config = dict(
    positions='learned',
    beta1=0.9,
    warmup_steps=415,
)
MLP neurons of a small language model. Each row is named by its layer, matrix (up: input weights; down: output weights) and neuron, and shows model dimensions 0-127. Each number is 128 + 32 x the weight over its row's rms, rounded and kept within 0 to 255.
After each neuron's rows, "fires after" lists the tokens most often just before its 100 highest values on Wikipedia text that the model never trained on; "fires on" lists the tokens most often at its 100 highest values on Wikipedia text that the model never trained on.

L2.up309 [135 167 111  99 147 176 198 149 119 117 142  83  90 112 126 140 127 116 126  94 108 199 137 119 141 115 104  85 117 131 124 145 141 147 114 140 170 118 163 127  99 164 152 169 120 125 133 142 108 140 182 119  72 102 123 101 116 122 132 117 146 133  52 123  96 143 100 112 141  92 124 112 157 125  75 107 138  86  85  68 218 134  88 186 105 115 120  50 127 127 149 116 199  89 155 178 106 129 113 170 138 104 127  74 170 200 113  97  83 159 126 168 125  54 143  61 144 114 117 159 117 149  95  76 132 108 138 127]
L2.down309 [150 135  61 137 203 121 200 140 161 146 113 131 152 149 119  90 151 150 161  99  98 141 140  86 149 217 142  80 169 190 167 173 140 110  84 131 148 153 109  66 107  64 146 172 133 133  99  77 115  87 115 149 117 150 141  69 147  78 133 157 128  75 152 130 124 136 126 109 102 161 103  93 117 158  99 202 143 106 133 164  67  55 132 131 171 113 136 155  39 118 104 103  99 164 117  80  96 120 103 141 131 154 127 158 169 179 147 158 118 157  87 130 160 114 102 116 159  79  93 117 111  92 143 143 134  97 124 147]
fires after: " |", ".", "\n", "–", " ."
fires on: " 0", "-", "5", "3", "2", " 1"

L4.up1 [ 94 143 132 131 148 169 112 130  80 114 138  86  69  81 138 169 110 115 103 115  90  92 165 132 128  84 211 111 127  78  97 141 128 151  94 141 187 134 126 164 152 131 112  87 151 203  91 107 112 133 103 124 147 135 197 121 131 114 132 121  94 142 159 141 139 153 137  95  76 140 129 167 162  60 116 158 116 111 156  64 114 113 161 172  75  67 125 127 186 109 214 127 134 106 148 125  44  85 181 170 122 120 161  81 142 199 131 116 141 146  98 148 127 167  86 109 140 132 123  91 147 156 180 107 114 113 147 110]
L4.down1 [142 119 167 110 101 147 131 130 172 142 115 139 149 165 167  85 159 143  64 142 109 125  98 128 138 155 111 103 163  76 146 117  93 129 156 140  95 121  97 161 150  83 117 110 140  66 138 138 170 189 168 124 118 150 130 148 124 150  96 149 139 136 138 159 173  38 164  96 122 114 148 142 114 122  89  57 114 177  88 117 173 183  94  98 142 108  84 120 128 130 153 143 175 143 153 182 108 107 108 160 206 182  91 149 126 130 109 133 139 157 117 113 137 138 185 123 168 122 135 148 168 144 117  79 110 142 151 164]
fires after: ",", "s", "ed"
fires on: " and", " or", " bro"

L3.up339 [106 114 111 157 128 132 170 136  99 199 123  48 122 138 170 153 129  54 132 164 128 171 127 104 134 120  89 157 152 211  88 139 128 136 110 118 162 102 145 138 106 157  80 181 109 113 182  96 141 176  89 100 123 118 102 119 161 165 142 156 141 183 134  87 189 130 136 148 105 105 107 114 181 146 111 127 163 163 110 107 166  74 147  98 101 134  75  82 110 120 167 141 104 149 168 114 128 160 153 205 134 107 135  89 138 114 175 145 155 122 121 134 137  79 137 135 131 182 112 148 135 145 111  58  78  90 116  87]
L3.down339 [141 118 127 155 143  75 149 132 198 122 185 110 161 140 173 139 166 118  98 156 105 135 103 139 122  96 158 166 118 109 167 120 151 136 110  36 180 113  68 127 163 182 141 131 159 177 103 172 135 161 145 134 118  93 102  90 138 147 129  92  94 133 152 117 159 134 127 161 155  80 126 111 123 110 125 111 179 119 135 124  85 102 161 123 120 159 136 137 139 143  77 133  91 116 137 122 121 125 112 140 155 158 134 117 168  94 141 161 141 132 161 145 148 140 153 107 120  97 111 115  98 125 232 142 108 113 106 146]
fires after: "\n", "20", "-", "|", " Country"
fires on: "=", ":", " 2014"

L3.up72 [ 93 136 145 130 111 138  92 105 129  86 126 120  63 129 119 125  96 149 170 113 154 128 156 143 129 136 169  95  61 185 145 176 175 179  94 119 198 134 184 127 119 160 191 113 158 172 104 102  74 173  99  98 159 136 149 146 101 151 129 139  86 132 136 139 164  74  97 107 118  69 113  48 105 136 134  75  83  89 101 136  94 149  75 182  95 191 106 119 139 146 113 116 179  59 122 133 133  89 124 198 118 143  89 121 131  90  90 104 156 121 118 170 130  63 114 100 113 119 164 141 183 145  94  99 100 114 164 123]
L3.down72 [143 168  52 157 177 214 112 113 113 154  88 122 144  63 100 165 163 103 130 174 138 110 157 141 121 121 141  69 146  97  99 135  93 116 100 120  80 103 157 126  79 161  65 167 144 120 138 123  75 134  83 153 113 178 172 138 177 120 169 136  62 101 121 138 138  95 118 155 124 128 145 133  79 122 182 132 121 137 165 134 117  96 106  99 123 169 161  75 118 119 121 136 130 150 138 128 151  97  62  99 149  96  99 165  66 110  65 158 190 137 145 121  95 161 130 168 165 111 115 125 179 160  86 114 121 136 163  94]
fires after: " |", ")"
fires on: "\n", " player", " a"

L7.up172 [136 171 160 129  99 163  93  95 180 178 155 114  92 138 183 125  88 131 153  81 126 154 135 109 107 165 131 130 180 153  77  76 111 109 143 113 151  98 111 126  98 150  97 166 114 146 147 135 143 155 187 154  83 161 115 132 117 141 144 157  29 179 123 127 127  92 100 141 144  98  94 122 134 168  73  79 139 107 131 135 106 118 156 150  71 135 137 141 107 106 120 168 178 158  90 108  58  78  97 192 161 145 120 122 123  66  67 114 157  95 116 162 179 144 131 127 173 164 109 138 135  89 107 103 133  81  92  89]
L7.down172 [102 150 108 109 124 121 174 160 104 186 122 131 126 185 140 145 136 136 144  49 143 139 139 179 163 145 150 138 127 152  79 121 128 195 142  61 132 135 108  99  89 146  92 141  86 160 171 134  82 157 112 154  84 109 151 131 150  81 179 148 108 113 156 137 111 119 111 138 147  78  88 144 205 113 116 114 109  72 112  93 104 134 135 103 143 119 130 100 186 164 105 161 113 159 152 124  99  98 108 140  86 164  50  77 146 165 130 140 127 113 126  86 165  80 134 148 124  75 152 119 128 160 134 154 134 118 142 116]
fires after: "\n", " the", "-"
fires on: "==", "-", ":", " family"

L7.up551 [ 82 132  49 128 163 185 157 109 175 102  70 146  86 173 160 158 163 130 164 154  84 116  71 140 139 111  92  91 176 114 123 124 132 147 129 167 160  72 195 156 164 141 154 213 150 135  69  98 129 158 141 199 139  84 127 120 101 155 175 129  49 134 104 103 171 131 122 109 178 105 143 160 112 132  85 122 136 180 153 114 118  68 108 158 114 164 128 121 184 109 189 139  99 125 120 112 111  99 112 107  92  43  98 139 104 123 174 144  89 131 104 120 136 154 110  69 117 138 123 151 149 107 104 119 127  67 154 226]
L7.down551 [152 105 174 108 133 129 134 125  65 140 112 175 113 147 111 129  88 101 116 160 201 147 183  95  34  67 139 123 119 148 213  92 177  86 160 135  90 130 109 139  78 201 141  93  85 130 147 132 111 174 153  91 115 100 122 159 144 122 188 190 146  77 128 100  86 159 158 117 114 139  89 145 128 184 146 131  99 139 137 113 136 109 143 164 155 173 100 155  92 122  89 104 174 117 156 172 151  57  89 118 100 190 124  91  88 172 128 144 141 121 138 128 105 110 138 121  86 134 135 177 113  95 173 114 139 143 108 176]
fires after: " J", ",", " j", " H", " B", "a"
fires on: "ost", "ourn", "ud", "U", "on", "5"

L2.up517 [161 125  94 114  84 168 134 110 192 215  32 132 146 119  98 160 109 139 141 109 146 118 113 149  92  64  96 122 134 152 131 116 175 157 127 133 127 132 102 149 166 138 187 135 100 136 175 121 160 154 126  99 145 159 136 123 103 183  97  92 178 166 145 113  87 131 104  82 143  87 139 110 155  95 184  80 134 128 126  68 111 119 112 166  89 135 130 134 158 115 102 140 165 156 154 150 106  75 126  77 189  86 125 127 103 117 122  82 111 133 144 151 190 142 196  60 170 124 143 145 117  95 112 142  58 124 103 173]
L2.down517 [102  95 139 129 121 156 133 138 131 182 107 123 130 156 140 154 166 111 202 159 101 178  81 123 111 138  60 129 135 138 118 116 106  95 101  77 106 109 115 132  92 104  72  90 107 127 119 121 129  94 163 141 111  26 155 131  66 142 133 154 168 116  91 119 128 160 115 121 139 159 180 129 113 120 153 167 106 139 140 130  99 139 103 118 158  81 183  76 110 117 152 122 165 105 111 154 129 117 164 127 145 155 213 114 126 151 136  95 195 151  87 123 151 125 100 104 122 102 184 138  93 123 115 133 141  85 114 100]
fires after: " M", " ag", " f", " m", " con", " ev"
fires on: "en", "om", "re", "n", "ight", " to"

L2.up47 [196 155 133 145 110 182  86 119 141 192 132  98  54 147 144 122 141  94  86 127 173 116 135 103 105  91 107  40 138  90  89 179 143 164 131 142 138  82 152 168 109 155 178 188 114 129 119 129  96 124 135  98  80 106  84 113  78 118  95 122 110 208  74 145 135 133 114 142 151 150  94  89 137  91  82 141 165 132 129  89 121 146  88 109 106 184 134 122 120 129 142 159 116 101 189 148 148  80 119 100 145 139 154 148  86 117  76 149 137 119 100 132  88  90 127  78 177 185 151  95 109 159 141 138 140 149 183 140]
L2.down47 [139 175 156 137  92 154 137 137 183 129 128  74 131  97 122 146 137 119  82 129 172 146 105  70  76 109 175  80 151  93 127 132 108 156 126  83  62 117 113  59 100 126 101 197 150  73 126 148 141 119 112 128 104 150 123 118 135 136  89 115 113 143 128 160  45 100 104 155 110 176 120 107  79 109 143 175  96 145 150  70 159 169 139 135 126 111 151 119  68 125 163 150 118 197 129 113  87  97  49 114 101 134  80 178 147 188 140 188 130  77 117 148 123 117 182  96 120 146 100 167 124 114 183 143 159  96  98 142]
fires after: "\n", " =", " is", ")", " m", " the"
fires on: "\n", " men", " women", " a", "ult"

L7.up315 [ 84 177 129 105 126 131 172  84 197 126  85 119 117 139 171  96  92  82 115 141 152 194 123 109 146 119 124 142 131  88  99 127 149 160  82  80  79  99  69 168 143 148 140 164 168  89 145  81 109 161 134 138 103 167  71 131 117 162 170  87 139 124 140 182 153 120 165 160 125 107 103 161 164 148 110 108 120 152 132  98 122 170 142 122 152 177 118  99 101 132  83  98 194 106  99 114  82 108 146  97  66 119 117  83 143 127  12  51 121 164 129 109 136 109 143  92  92 110 197 114 115 144 112 148 146  70 145 133]
L7.down315 [127 108 110 113 104  66 143 144 132 141 132 132 142  95 202 108 146  96 113 179 160  52 110  94 153 157 107 117 159 143  91 135 165 162  87 179 114  68 167 121 159 133 196 129 148 141 130  85 131 176 160 111  86 101 150 158 112 128 185 150 105 106 138  98 139 187 148 141 100 140 159 125 168 103  67 140 157 118 133 132 185 189 145  79 119 171 177  95  67 183  86 118 106 144 124 118 135 115  82 140 127 106  97 119  93 201 145 139 139  91 157 116  51 177  95 145 155 124 171 153  40 184 151 104 104 150 120 154]
fires after: " M", " m", " A", " R", " H"
fires on: "ic", " and", "us", "ver", "ang", "ik"

L4.up224 [ 84 145 134 138 169 187 113 118  87 145 148  60 167 134 141 186 148  91 139 104 172 119 137 100 129 121 115 112 109 103  57 119 143 109  93  93 151 100 133 128 185 151  87  82  91 123 122 126  94 141 199 139 123 151 190 112 131  82 155  80  98 163 130 136 174 131  88 136 130 106 124 152 129 108  90 102 140 123 136 133 120 136 133 139  48 105  76  91 112 151 106 108 143 130 142 173 143 105 145 129  50 103 142 170  95 120 137 173 152 162 118 151 133 160  88  89 129 176 119 157 173 184  90  95 128 103 231 145]
L4.down224 [135 125 163 110 139 107 124 110 152 160 112 141 110  91 115 122 112 113 158 105 133 153 141 107 118 172  75 145 103 137 103 133 161  88 201 135  85 129 133 126 142 121 166 136 163  90 102 100 113  67  80 131 126 148   8 137  89 112 115 150 165 110 176 143  75  90 158 110 129 159 172 144 130 160 157 152 109  83 135  93 145 111 119 158 105 138  87 103 149  89 151 104 126 118 136 201 143 110 158 153 142 148 137 110 110 153 146 112  93 146 139  99 125 188 106 128 128 155 195 181 102 210 165 173 115 182 123 146]
fires after: ",", "),"
fires on: " and", " ("

L3.up320 [129 181  24 170 152 207 119 127 165 120  91  64 109  87 134 125 113 117 119 135 132 204 131  94 120  77 149 142 132 133 129  90 120 137 199 141  60  74 146 112 139 120 181 136 174 191 102 144 180 123 168 153  69 113  65 118 150  98 155 127 142 139 141 112 113 130 126 141  99 130 117 191 124  85 170  61 138  91 126  65 101 126 124 113 125 132 105 114 167 143 122 122 141 146 145 127 110 129 106 141 121 146 134  88 180  82 127  92  72 184 101 131 165 123  86  94 106 116 209 144  88 216  91 111 131  93 101 147]
L3.down320 [171 114 178 116 145 146 112 139 142  37 131 120  85  78 110 122 147 135 141 185 101 173 215 108 168 114 103 127 117 119 156 100 118 136 137  78  83 149  76  64  90 108 160 125  86 138 116 150 119 155  93 169 166 174 107  70 123 146 100 118 120 159 102 141  90  80 108 153  98  90 159 112 180  73  78 122 115 118 159 194 161 144  79  99 117  81 171 132  83 138 127 118 169 131 169 117 107 149 148 105 151  81 128 179 113 146 170  98 120 125 142 132 115 112  64  90 102 120 179 163 158  67 112 133 130  96 106 140]
fires after: ".", "-", " (", " $", " #"
fires on: "2", "6", "1", "7", "5"

L3.up22 [111 137 104 123 119 156 157 134 225 211 143 144 150 105 127  96 132 122 120 105 139 121 110  92 128 118 167  37 154 148  97 109 138 181 112 144 145  87 147 140  90 151 220 167 100 117 107 126 125 148  78 122 176  78 120 125 114 187 152 115  66 130  74 133 112 114 107  96 154 128  82  73 138  65 113  60 102 121  96  91 152 144 125 133 144 136  92  89 143 136 105 153 164  64 141 163 142  73 110 109  91 117 122 189 139 155  84 133 112 161 140 145  97  49 128  96 158 162 102 151 142 129 178 142 157 107 147 169]
L3.down22 [116 109  89 101  80 115 118  85 136 135 192  73  79 102 113 112  44 159 172 202 120 151 123 116  98 140 127 110 121 146 153 168 134 167 136 138 133 119 127  76 111 173  77 117 107 188 178 142 170 143 115 121 135 168  94 140 100 141 156 107 186 174 123 113 114 108 120  83  64 119  85 204 134 118 153 161  51 177 107 131 183 162 120 104 136  67 135 142  76 104 153 102 144 141 109 114 126 115 104 138 173 166  87 128  91 147 162 181 117 208 123 119 155 116 157  85 173 148 118 163  67 145 121 136 114 102  94 163]
fires after: "\n", " =", " is"
fires on: "\n", "-", " a", "ain"

L2.up318 [116 158 119 106 153 121 192  89 127 116 146  87  79  22 158 222 103 114 134 124 156 147 102 119 128 107 146 133 111 152 132 110 146 138 151 161 114 145 158 121 117 157 191 114 110 142 107  93 140 150 143 117 144 182 118  85  89 122 114 112 160 129 127 126 107  79  93 143 155  70  89 204 114 145 134 132 103 115  60 104 148 145 113 183 121 113 128 145 160 160 107 203 183 101 136 142  79 137 141 162  96 110 104  37 166 149  79 105 142 126  53 202 138  99 120 122 151 110 165  83 129 139 115 106 211 139 157 124]
L2.down318 [169 147  95  82 116 151 169 172  92 156 181 114  99 125  68 124 127 134 127 118 165 145 162 164 119 108 151 132  62 119 105 179 106 154 175 148 158  93  93 124 100 156  99 186 130 132 178 128 112 142 151 143  61 165 111 122 158  99 134 144  83 104 170 147 102  96 143 105 151 121 119 102 115  95 186 141  86 126 129  93 174 214 162 129 149 187 127 138 148 141  83  91 108 135 128 109 116  98  80  86  95 113 107 112 130 112 106 153 103 137 100 143 181 198 152 130 174 155 103 113  84 137  57 145 143  67 155 165]
fires after: "\n"
fires on: "==", "===", " ==="

L2.up282 [134 149  90  98 130 155 144  88 117 162 171  98 132 150 147 126 137 135 103 143 128 127 145 158 124 118 141 100  88 173 106 139 161  87 138 131 145 120  61 125 125 152 112 126 106 127 151 148 166 164 145 102 155 167  75  97  73 255  79 112  70 155 100 146 111 110 150 193 155  58 166 188 153 199 146 165 147 113  69 132 109  95 167 141 121 113 163  79 128 115 125 119 208 128 168  70 105  89 188 113  94  99 139 106 122  73  74 128 140 103 131 127 160 127 136 146 186 168 116 127 103 135 171 109 119 168 165 124]
L2.down282 [192 106 133 101  84 117 148 150 131 174 152 103 141 153  81 133 123 159 182  89 154 134 139 154  91 149 177 151 113 144 112 158  76 159 183 146 133 189  71 131 124 193 139  87 170  88 106 131 107 113 152 120 182 109 171 138 116 151 164 130 150  94 112 171  86  93 111 115 139 121  59  99 135 131 173 150 114 127 166 169 161 154 162 158 107  96 181  94 130 128  73  78  58 150 142 160  94 147 163 149  93 129 188  84 110 106 106 115 117 105  88 115 132 153  77 127 104 144 116 123 135 132 137 105 113 143 110  90]
fires after: "\n", "istory"
fires on: "==", "|"

L2.up18 [119 177  84 115 102 146 107 141 153 104  93 137 154  90 149 149 123  87 119 134 103 144 100  79  58 110 149 110 101  86 145 147 123 134 153 168 119 112 194 171 168 192  93 156 109 174 153  71 118 113 147 126  67 115 144 101 180 123  98 112 123 160 177 143 209 107  53 155 169 142 116 178 105 131  98 103 157 103 145 144 139 137 173  88 139 136  89 124 134  97  97  97 150  91 159 137 147 105 112 152 129 123 161 128 136 152  91 101 111 131 128 118 165  86 143 163 194 112 231  50 123 149 139  86 149 131 162 150]
L2.down18 [ 90 130  89  62 115 114 114 176 105 168 183 131  57 171 166 130  96 133 110 156 126 149  87 130 247 110  83 107 120 150 134 108 102 127 120  61  65 176 109 165 112 127  58 177 114 142 128 177 148 110 124 192 142 132 132 140 159 125 130  90  57 108 103 138 156 101 141 100 143 135 137 101 141 132  77 148 183 139 119 131 137 117  96 133 143 133 121 139 159 130 141  67 127 131 106  81 134 101 158 118 145  89 185 131 106 103 136 109 100 122 148 125  51 151  92 138  92 121  94 146 150 143 138 126 140 147 143 136]
fires after: " gu", " V", " v", " El", " re", " Pre"
fires on: "it", " feat", "art", "iz", "ict", "z"

L7.up399 [132 108  78 109 120 141 135 128 133 151 124 158 119 138 111 172  96  82 113 135  73  82 119 117 102 128 104 123 136 148 119 199 167 171 194 181 129 141 156 136 169 146  94 161 136 137 128  78 168 205  87 154 108  59 199 143 112 107  84 154  94 114 185  95 116 121 117 111 187 104 142 127 158 167 100  86 163 182 131  99 122 107  75 162  94 130  94 158 203 106 173 144 178 124 116 153 143 102 156 127 103 121  88  90 140 104 149 129  64 149 106 159 113 107 176 136 122  98 156 113 138 129 120  99  97  74 155 187]
L7.down399 [162  91 147 187 146  64 166 102 165 117  93 108  96 194 104 117 146 117 104 174  98 131 185 141  92 127 107 134 119 175  97 120 103 114  93 139 108 195 121  77 156 112 108 142 149 167 132 180 117 127 150 130 120  95  83 113  98  89 130 148 118 107 117 129 115 123 102  56 101 109  97 100  97  79 174 197 157 161 207 109  99 137  98 188 130 153 183 105 157 152 107 107 134 182 106  98 155 140 129 102 132  67 123 136 179  91 124 128 160 132 132 157  43 127 148  96 127 154 134 138 142 189 134 188  80 110 152  65]
fires after: " J", " Is", ",", " Ad", "ur", " j"
fires on: "d", "ew", "ourn", "ra", "ol", "enn"

L4.up446 [118 129 117  95 136 173 140  96 121 159 169 109 149 161 172 139 115 150  94 103 110 147  94  86 115 123  98 148  92 183 100 175 127 112 195 111  85  86 181  90  89 165 146 103 118 146 107 154 139 116  99 162  95 127  99 154 121 121 160 104 161 167  92 112  97 125  90 111  80 121  90 167 194 137  53 139 144 127 118  66 174 132 107 111 137 123  60 167 124 121 121 132 157 130 156 116 175 132  72 213 140 119 137 157 122  95 130  79  26 176 143 126 117  67 103  86 142 119  81 153 117 129 115  80 143 119 174 143]
L4.down446 [111 130 138 138 185  85 153 102 103  83 142 126 123 123  54 144 173 129 196 107 159 108 121 139 101 125 164 174 186 162 122 167 156 129  81 128  68 200 103 112 169 122 139 137 149 119 102 187 121  98 154 112 131 130 102 130 157 143 125 121 104 103 150 110 137 157  90  90 138 106 120 193 152 136  85 147  87 102 122 108 158 112 131 131 108  87 178 108 167 141 101 103 141 105  78 158  71 100  94  93 156 111 124 115  86 162 159 131 150 130 119 141  52 102 136 151 160 143 138  75 149 137 120 184 120  56  74 127]
fires after: ".", "\n", " S", " ", " D"
fires on: "3", "4", "5", "x", "2", "-"

L4.up548 [ 85 143 116 108 141 128 165  79 166 145 122 144  70 140 177 156 120 128 127 158 116 130 161 145 128 145 161 107 144 156 151 130 135 125  53 151 132 129 141  84 164 144 163 121 114 177 132 110 151 121 180 189 119 187 153 114 118 131 100  63 106 129 130 142 107 137  87 147 108 132 158 172 121  94 118 143 130 101 134  58  73 128 128 134 142 102 113 140 159  85 203 135 141 159 137 111  70 124 101 137 115  66 155  70 168 119 113 132 163  95  96 108 131 173 175  97 195  81 135  95  13 191 167 119 131 132  97 135]
L4.down548 [178  93 155 167 110 127 115 137 116 169 152 171 131 123  75 109  57 141  85 111 166 116 146 162 158 144 138 148 106 168 182 198 153 154 150  91 111 112 110 157 201 177  89 127 106 121  79 117 175 157 141 132  96  84 154 140 187  90 136 147 135 143 174 121 110 112 126 121 172 127 100 125 128 112  99 108 129 120 111 172 166 146 155 111 108 137  92  92 140 112 132 135 146 153 154 148 113 127 117 124 166 168 127 122 129 104  79  79 136 127  66  88 110 233 121 161  35 140 101  90 158 131 112 144  99 108 116 121]
fires after: ",", " the", " and", "w", "ow"
fires on: " h", " and", " to", "h", " ro"

L2.up363 [138 158 128 124  86 129 116 127 133 143 162 103 124 122 124 132 110 112 113 154 133 188 189 124 138 113 159 188 103  68  44 130 152 166 152 141 124 103 161 189 150 154 124 199 115 113 130 123 149 129 140 112 119 199 149 135  83 145 103 122 113 190 120 171 181  68 172  76  50 140 108 160 155  94 188 153  75 133  90  92 136 141 120 121 132 131 163 123 122 120 159 115 141 131 152 103 109  48 160 159 117 124 122 122 131 123 155 124  63 141 107 117 118 148  89 147 159 142 117  77  92 174 155 120 125 130  96 177]
L2.down363 [132 130 126 186  79 197  96 153 157 156 179 138 100 159  96 138 151 159 121 177 128 106  63  65 102 152 134 194  95  61 128  96 175  59 182  59 125  84 159 121 186 183 132 154 135 110 193  80 154 162 177 122 109 158 122 158 170 159  87 112  61 131 147 123 116  70 112 105  84 120 122 127 121 130 101 128 108 151 113  97 147 191 121 121 119 142 121  92 131 118 136 104 175 137 172 140 165  39 156 133 138 164 110 133 159 175 159 117 139 155 148 153 114 151 126  75 119  50 131  66  81 146 161 116 100 133  84 115]
fires after: " ac", " ex", " new", " trans", " part", "ebsite"
fires on: "l", "qu", "h", " loc", ":", "n"

L2.up19 [146 118 131  73 144 108 178  97 107 116 213 140 146 117 126 113 112  80 100 141 103 130 131 188 125 136  67  70 132 120 112 126 193 116 152 136 100 153 137 149 179 157 117 155 131 104 121 142 138 145  85 156  99 155 143  90  35 156  68  96  58 158 142 122 184 103 134  79 100 126 103 156 155 157  67 182 158 122  54 111  99 109 132 136 126 115  99 107 161 141 165 105 201  83 121 136 135 133 152 139 180  92 142  98 118  78  85 104 107 188 102 143 136 102 130 144 137 132 145 106 117  96  77 116 165  82 199 178]
L2.down19 [132 167 155 101 175 146 133  76 106 124 149 127 116 124 144 156 147 138 148 120 109 154 125 164 199  62 155 128 106 116 107 154 133 171 151 182 188 100 133  86  65 177  64 120 155 153 106 156 137 116 111 139 156 151 134  96 144 173 142 139  51 120 115  81  93 143 146  96  76 159 124 166 140  74 183 171 171 161 137  69 150 136 158 119  93 167 122  86 104 134 120 109  97 143 112 152 175 145 114 170 133 127 128 163 139 147  54 125  74 137 153 103 173  65 107  98 120 118 168 146 195  92  70 109 101 165 142 132]
fires after: "umb", " go", "ew", "ott", " Sw", " Pol"
fires on: "ish", "als", "ent", "ed", "an", "ans"

L2.up179 [165 152 139 126 167 146 178  99 112 125 124 144  82 145 157 108 142 102 123 164 118 115  65 114 106 115 134 132  57  96 132 187 136 183 176 109 205 111 133 146 133 161 119  99 122 154 172  85 142 146  94 127  60 103 140 120 161 107 144 133 159  94  92 143 192 138  49 152 103 145 151 153 134  99  53 116 167  72 113 144 170 121 171 140  68 189 112 167 139 116 165  95 121  33 152 117 152 131 139 154 124 120 118  92 210 156 155 106 128 124 101 126 146  90 133 103 111  98 162 124  91 122 158 125  88  99 121 150]
L2.down179 [ 89 118 134 136 165 163 143 103 181 173 178 125 136 140 132 142  97 137 164 138 111 138 182 151  71 122  82 103 121 127 129  98  93 136 101  94 124 118  97 104 131 149  95 130 159  98 163 195 154 199 118 132 125  91 123 106 160 115  92  98  79 177  96 127 192  85 114  86  99 117 144 116 124 174 139 133  85 123 111 182 164 104 130 123  86 174 151  63  86 128  57 183 132  89 154  90 154  85  86 137 153 135 145 112 164  97 135 138 161  99 165 126  87  81 100 148 119  62 175 136  84  70 114 159 190 127  92 131]
fires after: " V", " gu", " ", " v", " K"
fires on: "ill", "it", "ict", "iz", "il"

L2.up128 [134 172  94  75 153 145 133 142 123 137 156 136  62 176 158 178 129 135  82  92  62  89 137 139 114 128 167 141 109  83 126 149 150 102 155 117 121 114 151 122 128 153 154 151 102 234 120 147 126 173 161 113 146 194 118  98  56 155  77 132 175 140 107 108 168  55  54 134 135  80 123 131 130 184 144  93 111  57  86  42 111 166 117 148  78 142  96 138 141 137 119 114 177 158 113 167 114  95 101 128 151 139 141 144 171 116  76 110 108 130 128 148 158 142 153  87 115  90 147 166 128 126 138 119 153 114 126 134]
L2.down128 [166 121 143 128 153 159 150 161 158 161 170 108  96 151  77 149 140 176 129  92 106 135 117 135 139 160 152 150  88 151 127 138  67 145 125 110 161 124 155 109  94 163  94 193 145 141 105 133  77 189 213 106  98 196  86 144 119  72 146 128 150 128 111 121 116  39 109 147 137  90 102 110 157 162 140 198 107 132 146 104 157 189 151 116 123 117 165  94 144 125  94 122 102 122 156 185  63  72 115 115 156 143 123 104 176 162 143 147 123  96 138 117 114  97 102 137  83  84 135 130 131 132 107 124 158 143 132 117]
fires after: "\n", "ography", "ot"
fires on: "==", " =="

L3.up3 [162 134 127 103 126 166 104  82 164  96 176 134 106 157 147 145 170 144 103  68 130  99 112 117 125 105 108 161  86 108  83 166 190 198 132 118 165 117 123 112 114 160 206 148 160 106 126 112  69 158 142 128 165  85 105  92 138 123 149  82  82 158 137 183 119  85 113 113 121 129 119  94 114 113 130 102  88 103  93 149 149 136 140 147  71 140 104  46 102 105 122 182 143  84  63 124 106 101 155 174  66 161 123 120 145 114  25 104 109 192 119 161 141 155 151 121 146 137 138 132 150 153 130  85  88 133 144 154]
L3.down3 [139 174 137 134 124 145 103 145 109 131 178 155 114 103 121 102 135 126  76 121 197 127  88 117 127  51 110 118 118 162  48 137 170 161  90 122 150  98 129 139  94 160 156 172  98 168 171 156  95 141 106 175 130  96 167 127 133 166 134  76 164 153 144 124 152 140  91 137 132  76 116 136  88  99 108  99  97 130  91 134 168 212 141 129 141 184 134  94 124 127 149  84  72 169 152 105 120 102  98 146 191 133 102 160 162 108 123 148 145 156  87 112 140 106  90  93  82  74 159 178 121 109 115 130 127 112 136  97]
fires after: " is", " was", ")", " in", " of"
fires on: " the", " a", " is", " an"